Weights of a small transformer language model: 13 layers.
MLP neurons of a small language model. Each row is named by its layer, matrix (gate and up: input weights; down: output weights) and neuron, and shows model dimensions 0-127. Each number is 128 + 24 x the weight over its row's rms, rounded and kept within 0 to 255. Numbers have three digits each. A neuron's up and down rows have the sign that makes its largest values positive.
Before each neuron's rows is what it responds to, as a language model described it from the Wikipedia text at the highest values.

Small numbers starting a numbered list item or table row/column, especially 2 (second track, rank 2, Set 2), plus year final digits (2012).
L10.gate75:175135141120111155105105111135086147169124109143107132163162154070139092121152138136185105114131125105114142107149106118110104096142127140111144098155119096088148166155174097162111125155097166113139094146117126118131115131130114118136137142166094105128114127104161120097138149146144117140089149102130114147140134076100151145122109141109133123091122130119101091167113170084122136153160
L10.up75:130116124138069104098164161119121141128131145182147148139172164130154127095140125066125098098110153138117105095123105160096125127109172127124112134113119097166165155132107151167136129091124131126129144101096136126149155070135123142128163130159131144108103140108157143129128173121185107151138090105090135126145142143101173137119136138142117102108118138137112113151146129073168166134131
L10.down75:138110104172131107110151136103162105123144112133141135080130095148097104123121111085133155156094127100134137148114144131172147114141160140152143094107126086155108084118131142084108127130138110133119133133156146145092176102138099127135127142155128135127165081121122128133142105127143108098100115174122140154067143130143134126146093076141063157132099142129147140134124124136138138077185

Opening == or === of a Wikipedia section heading after a paragraph break (Early life, History, Career); also mid-word pieces like ades, ail, ed.
L3.gate274:141099140126166111120133119132145135123113131140150159119123122119126122139161157124130075115139104108095154113178204093113164125128121139080118125141122127156151155142170100134144097160105097089069127109149128074108109123149157127154110131127145084101141112180090119143127118091105097148141104148135119113098143130103130077141141128114094101112121088132141160061116096115150147131141
L3.up274:084130119104114124133074131158140148116120105155153114141127119142156120154155129134118174153124142091108112148122089139145108104161123111130152117129132144129140096117119126137121139150155120104109148171123101104102124158157128164119110142135105166139133134163121165129134112132148132147138120097114061141161140128159127169123163101103109146119143108126108162127112097127173159155110
L3.down274:129099123152121139115142125144141123138117134146152161149151097167145140112123148157129154100086115145132135166109123120176119207143071133121133114120106156123138181103088117149133107165131129125128094106127112125145116159119132165132144110127130120092108090088104137155164143112157143196138084117131107122167143131137152104133156084138126164119091087143141110108097111165147112119101

Final or middle word pieces that finish a word split across tokens, especially ed in remained, plus es in serves and ens in defensive.
L3.gate4:145131139072133114110154166144080146126114113124156096109129110137166088173159158151146141098141106084130133124155130134178117154129146120157138154160154113137105137177115092128101162163137098106131177122157120132083128151133107121123129144124122117112148124135091145131154114135107138127131126154156133123085083123103137106104082114137109130070140124128160096168104143134130155144126
L3.up4:153135158155080092138150094147097095214159082122139125122132156129148147136109145129112121099090122100122113118131094130083119119125116122131102160118107135151116126097117090095096118150168111112118144147186111082110137143151121096108099147092159114123138098111149122118157100140122140142145123125115123111131139144155118110146125149146146119142134114123121142155169168144109123141171
L3.down4:129162147130159127140163154114141100114156116191135133114124131115126095150133133115114193114176149129127141097111134115156110135152135112090131112129170145171093136126144117086164141148118120157128128113127161147186126137101119109109136165141104108148095136162138128097128115088091093148120128155127146127141113137153125104165133104116127145082138152118075097141135118112122161148129

Last subword piece of a word split into several tokens, often a plural ending (technolog-ies, varian-ts, govern-ors) or a name end (Ut-ah, Arkans-as).
L4.gate282:132103157122126085109119113113106149117127178106138136110108146085109159125112120138121098122133079112116091071060096149116138124118074128170137101108115089152162133154142146122139161094153091112153137121127088158130124153104121096140109096121094125128098157116151150126131117160143132109140138081099127144091136139122151135136102058154113129162108129182102178116127131137124121122129
L4.up282:110191134102098081130139123107047125104141136138152090123137148066093122162116092147100141120134118116091159133143142118153093122126115141108107108105164104124148114116072118150136130158118147161142124131116140117117136173150102122123125158204134126168153123135134117140118150147143128130100147146117166120132146154091105098133167123128119122092185124127139140136131155111131097149147
L4.down282:130176091129109101163138165145156095122108121145120147140111138149192121153084114131113115135127112183152108134095165086098153132080122128137112137163158126125097143142100111097159143096102100097127132155074108127091144139161141129149141142137123084145155105151098115132099144137140147125117123119134122150177153172114105149114084146108125106111140156105109095100096096133140107152143

Fires on the last piece of a split word that ends a clause opener or verb, such as W-hen, contin-ued, rele-ase, and on sentence-initial The or This.
L4.gate159:138122119124116149122127143116120165144164158107139119099097123131135146147105122125109115106130098089156077118108149100120121141130130138117167114170147078107151186131108122118117108117118084125146167082184144130134158134125155141140126152097096132156133114075150140140142107148087132102123120071141096139117125086110124189119114118154110168103125107140117103148171129130117092152153
L4.up159:175170147138146139115086114126144095145102124120113118189154107105091105141123126121101171119115146142113140150152149147158156098142085153117140143122115132160127126136111146173098107107154113126153170153138155158119118125135135106105126183158128125143161109126099119128118124133122138125151124082129161119121086084124083049138109148088178156098126114157112153118112135114097134164121
L4.down159:103199115109137120142161162111130148128182120119119098106160103106094126134129164123125111118136115119090129147121084095165117139143126149112165124121105118154095139127145148109127095165118094108084101158151115120153156125179136124134118094154161113128170141128121161167097124089130117111106137139113102139135188145120142180148105102171132120153176073119130069133156096134102110056127

Short word-piece tokens in the middle of longer words split into several pieces, such as comp-re-hensive, aer-osp-ace, bureauc-r-acy, Cur-ric-ulum.
L10.gate68:121159122091130104137088137128110117141100116125147149127121145161136123138114071140092090126136157087136127131150146112128165199117153138127117110141112110110164159133151095102129133104081128128123124106131123130186128187093145131161105164130145129134166149119161142072118205102121096121109120165127140118094116132134147088145090096077085145109116112114109129144140154141129120094141
L10.up68:124123145142126135106171135133148155104117130132132142137150099101171137106132124128123112110122169092159138121130097168110154135127108095112109161121098110125124112077154128101156146131082159115172129130096132122106111120098111137089165114141121140109148144127121135081140174116138134152136114132109120164158165127160070107140127096116156135117118125138102130111120138147132151150156
L10.down68:130116086124141078133127124117089131130100137110154163110108101142130122151129133120155159142133116124146109164112110125093117135112146145153159169136143114129148109109139138174115116126106093084115129124105116067098124156126139140145139152125119151170107150141162118145128177151090137101134151130116135084146087182128147112116108118180158089088157129130101147146096149137159110113145

Interior word pieces that complete a split word's stem before its suffix, e.g. sust-ain-ability, commun-ic-ation, investig-ate, def-ens-ive.
L4.gate11:112151069176134152145172137138101119154195130088122144105177128153117121129164120140116111129129120093104109102127160083082104130128127151074137111140092112141136125126079158124153134123172115149095170127130130158127140115134129157122106168119149105145125125082139167094123100135130065131100115137118106090097103114145126100145145126126131136095098128156094125132089140165110128162120
L4.up11:130121117113181112139163109165109145143122128129110148147133182138116111089139084146121112138149143095133187107136130121123166136121118136116114131150130109132088132119119093094095102155140119130090075132154106123109116090163140136170149161109141120111096133133127136111156140129117101139076104134126075122120123186140157137148165137128156112116148101156140107109098124136144080133159
L4.down11:122173106090120088098099104147127148110123114116096124108136160125127143123121111146106117117133118146124128083114128144131114123133161145133167145111172097141173125171153084149114091135107128139131146124153106142112105141127113114121119121143097150143179133106156141181071138100154150144136115144121144138147148165106087136113099140089115170147152137115151130111101136081128164145105

Word pieces naming arts, learning and culture fields or institutions, strongest on "ts" completing "Arts" (Fine Arts, liberal arts); also University, music, sciences, studied.
L4.gate44:130149144083109123128154121117101153098106105113145145168150138102130137111120123149144148121138125145152080095118111116156149116117114118126145141095116187104089130134132121141125125159114096152117116163117147121148134094133090169188157103118146155137103116133137139119128132125163145153141123119123164126145079114120110122124100142183129096074121099151163133086154147139141136135141
L4.up44:175180171123111050104143135136137139121103118133088112114123141138151126106111112131163138082093140109103131084163140116134134104099140133136082137146122184155092125086123131171147099147107149128084133147127110089124095127139123138145149121106142109138126133170175107149103116107109093137128143134137116111116123166134133115177124115136107141155128110125149127130113179130168128123104
L4.down44:163133109141132135122174152103111147114113127132135111094176122142145105151127071150143149137143140122126100129157150109127190146078115119170127092128124157140054112123130142139147142099107116179107120125105099092091139123133138096128129099118112132151090137116169110124089129136108117148163136130158171127127137099136123109137134095137154118137095136136150104116122181128182112151128

Last digit piece of a split number, mostly years and statistics in tables, such as 198|3, 13|1|0, 6|1.00; also word-completing pieces like l|ength, l|anguage.
L4.gate272:133144116123101092124144110123132128159165150098130101086121142126158129160152122106169123130140109129124128096129143153174122173146127102117146138080177138131107130088144156135160107127140108145122074107119147126145139118110162129179094165094148158124101132107136168095139144173136160136129113107129103129182147143135128149170168159101138125102192091124115111151119086141123119180116
L4.up272:120134118125151134123137166107107129143153124139135124114152109106090083101101114189146106132152117130169169088119108132120144137141160137099116082126138110083142139154149172162160109120141150149129104087141144156094135129157144121105149137182122120108100135110125116072133142132149128144109092103122134146117097142163118152140119116148115157155110131144188133099184109118152137072083
L4.down272:140113152145108131132138127139122072113104150130143115148139127134114105106120152168137132163087165125122132103114132151112110166169114102132164129106140160136131133131133108171118164114142164190120102106088131112134095101138137115101127117136133128115125093106149095124135103127109167143111099142116147182108133158146131139188140139119099157123117166125119140116137160108129088130139

Second word piece after a word split off as one opening letter (often R, b, B, f), strongest in section headings: R-eg, R-ec, b-r.
L3.gate83:146167128086101143113132115143140143119176135114132136193129074101127103083122100151157146127123193085112124156116138145114096100116126159105129138110124099119102102114115150126118122115093136174104147108119154141112147123123128129155092115099099129136102109118127125115111140154141128093123158176159138143129148127144138158146140153101150107114180117139122098084141150157109136119126
L3.up83:109106146103118121133141145057078157126141096133111134114133134122143101139174157153140183127146164136088106148135144109161133090118135150149162195147123129156096135162125173120108135114148129115147131127117116106136125133109134139154152094100138119148143129088095136132116168141135097102174094168125148109151114125167114113167058124130118136167122184149133122167104093130136157091140
L3.down83:111168094124127127088124151148168107134113156141104082127110096129103071148119121127144149180163145168179151140150139154089085155136137117099135135111155101124103151109112106134114088140101103107094107134104155175105144129106141170145143149096143099121105124173124107119087130127085147135132168116120126119113191122098165130100133133114142122140117146138141121095131154106123149146142

Second pieces of words split into fragments, often before a suffix, strongest for fer in transfer(red), also iving, ange, et, ice.
L4.gate15:143098133171122148114149127147142145168164162114105161127084108131122125155118084169125125161117155148065114120148130151107100163101149111120176124139135155141157113140110148113177133145154094122109137163184146102129085119115139164190126139141120139093142102123127089108119124103061150128129125170132145158101152109147121151129145091161130113094149146136095123143157108157120096111138
L4.up15:149127153144101100098105150110155118131144122120097151122088096153126149174061128137127155173151077117130190118107131089073116097140149099132135117119125105138092125123146159118125118128119112135139150134130140143097135079110099151146110125139138143142120119155137117110148107120141113132119141138161151083114141091159136123135137114127142084137167164110156126098137131133187152121137
L4.down15:116158088106119121145135155144182135116188184126116177133097122168156103164140157147082154161087116141138094106157106090120095129092164132168134114105144141116134113114155152170140143083163133105108138127131187138125150152163131141117129137135111140101117092159138129141128089131107137144130112152197133122123084120113132132160105117095110143142125141138094153106136126111154097132116

Opening or middle pieces of multi-token words awaiting a suffix, often design, art, ar, cl in architecture or biography text: designed, artistic, enclosure.
L3.gate258:087124156121120133111120163091156144124114133109117111161142138118140133087140126178139141155159167141129153114171157148097108158113093163132116146150135199161103145105149090135116097162106136086125128149072145100098094116135113089156155083080114087117112110086083135163123155132148108153149133139142161093127114138136140105111153128128143107158119121161115137106137132145100151142121
L3.up258:150131135130170168098107154126166136086096150115116115113122146101140153109124162120100135124113106138150082122162136125124130165121117140156167156166159180123178133165145138177114159113106117147094077122134102130099152161103077120143115108148053116141127123109097127134118129112114096137093124154152142167129097107086090092130130122132174108126089121113116106124162151167147162120117
L3.down258:149102137094137142130109124110134163145123169114187105121126084108164092149100113123148110165078118157138123165178134155116118141170118101141128129158147170118129099092165165176116131171112121160160103149078117104107153143126150125140127123132126152122127119098142145159108137172101081157126133101131111135122101098131078116102123153132153106128140113135104114109123157141146153104126

Word-piece tokens that continue a word after its first fragment, such as r+um in rumors, ch+arg in charges, Elev+ation, and cont in contact.
L4.gate0:120067103107163166101127170154158159108119125130154152121077134096093141103131117098143118157093154137184124145155107124169102131128114101129117151095128139121157117114139142118136106147082125123125144128095149115170160098101131164160128137122129166097129118187134130146161117070146124158163129131113067178138106086103130143057104135146131123119142160113123120148154117111134144117121
L4.up0:065140128118133139134132124065136129116109131115099107110146157125154112112117129115145122126145140134103101101125141154130094132093180149116129138133105172089118069157143150139128126118133113128133122134103129107124114163113150082089130101092121132103117153120135130144142146113121147105111129101141116129101128092184175106110112112109114165144158129152108157110083137141131121131089
L4.down0:121093130175096119097115147098124148139160137119150128084133139124170141114115109121160128123125128151109102139149125148108143156135147136148116156133115117165083149148116105171104115110120097127155141096086131104128105165155093119093131135157098134157147114171121167095100142127129166149124123167100119159134121109122178141092117143123138099133117143145108102125087140133113149164082

Opening quote marks after said, states or wrote, introducing a quotation; also definitional is, sentence-initial As, and claimed that.
L10.gate172:102095124118123127157122133114101131151090138135100140102134140140160159155168107150104139108124167104156090085137085178131130141163148146121127127119192077111161108110080130099092118157115127140125124114144123119136132162106114130153098117126106145169088122127130128142121160110134107142161109117137129150135178145112131107075130087128125148102083133134111127153106144123114094128138
L10.up172:159116130124127115143128122142101117156158166164110123141133089104144109115158184146103143094152140144135135164087128144107119119116117144100088136140087099138131140160121139150108116135123111117104144160131129131120171132187150136150111151183138142097112158098094123136070118137123119144163144142093151098145128141133158128109166155124162147117131110110113106129130120107111139168147
L10.down172:089197177125146136133163183129138148088118093137128146144124114152110117143139096140120118115150124137146101166124132128138109090093139101105122147141118151137121105116145110114165115134110133143135178157099104100094138143137103120187092120166133147153154145144084111112130108136131128133114123101153080118057143119099081122123113151150184147150121114121137105120178072111134110096150

Two groups: semicolons or colons joining clauses (couples living together; however), and the second word-piece right after a word's first letter (L-os, o-m-itted, S-h).
L3.gate229:108100100144091121113138149143143150162155105082129081132136158100088118098161127121119131084156130092101085090140098159125125140101140118132118114114147143146101121081132117139153121134104161154125151174088145155133063125138142112171124169079153099140085109112156159176114103133143113100106153134105134116135150130125128180148120179114131103108135108123111167124111151132166140107140
L3.up229:149128144107078062152128154127138150136116108124142147133098152129133129082120153115139118114140146137135121110120067143123142144104120128111134084120146160131088162127096138134181125132120126124123161163135109138135124119148095161147077131146108078171105085155143085125120090160154081133143133149151148152163158160157107126165134115149127124110140125131128124109132145102113090176135
L3.down229:168122139107122144150121129126141136113107149109121138135105139117124139146092164172140109103118105139160134134131094147105129120136115124149137182158085118109120129159098116153117135139133137162163161129159131114133162099121155093143111110132127152152134110130113140110114134152157080127136139094151083128155101125108067098118185126188112141134133147153115148146131109138097081161110

Early fragments of words split into several tokens, where more of the word must follow, most often sp in spent, spell or spaces, also es in design and c in etc.
L4.gate274:187115113141117143116131154091145124162136157114102083139112134083107141111162099157151161088164139137126100130140142088124134140125143173107149169129139131099127104145120130126123146117101148112141146147138150125125111114135109118160161158091121090176139143103077133099176146113112143108100135141136095163142181123113108170111148143136132098086135149134108103169101107112103148156088
L4.up274:156115098140150098121124165153105144108115116175093155141158088130091093125144102135118148096093101146118151117107170075122153171117118121163116160171128122085116091097111131175143111082156112089133146131121137152122138158116161086118110143121127145116134132122155139123074142148129152125164102119103137109111125143112116124116095108125148152123143161101088136126111118136120151150175
L4.down274:154160104145164119090138128122179134110159112144086177106082099160109145115136175138136131147066076119107129098108157135114126155134120129166156160107138098097118120155114111154154139081143092137137113094123108127172142108135111122145133159132086142125143141099114159125126128184162132143140127138066100098140152156126123122160080130061137144108110141113078124105115137126134162118132

Opening "==" of Wikipedia section headings after a paragraph break (Reception, Cast, History), plus first fragments of split names or words (Coventry, Priene, chassis).
L4.gate77:120100137141087114136171104140151128127147102182165128137112088115106129094133160137134130124071147095094133157140133116101089130122099183153202153148096158112135153104128105106131145132081131130118118097137132146124137169183116074109123128126127093129113104111096125139150154108142119094139116113113124124165135137153134123096175125087120134141161122097125131079135135126155146156167
L4.up77:096120114108133136144162090116196143072143148166145133130099117127184155115110113100128085150119107095075124151107129087111161076113135152129096126179129163139162113105102092110132107150078134126109220121152124135146105132084136105103115112122125171144120138162142136132102111107168118130144155128105105139082135134099150101142148132098122160145130094133111126109134137137134115115128
L4.down77:104165105095133120123150128164136127125133125124118131147121143096161152135112148133147155091106111160140109118099114173139129087068147136136145135143149141096156140104145121086136092150108115162088143171109110138121107115084138145134090112115118133138102129132151138119140117115113134100090163104108117131100111124112156121151123109124114166135149105194084180147131150134162115066101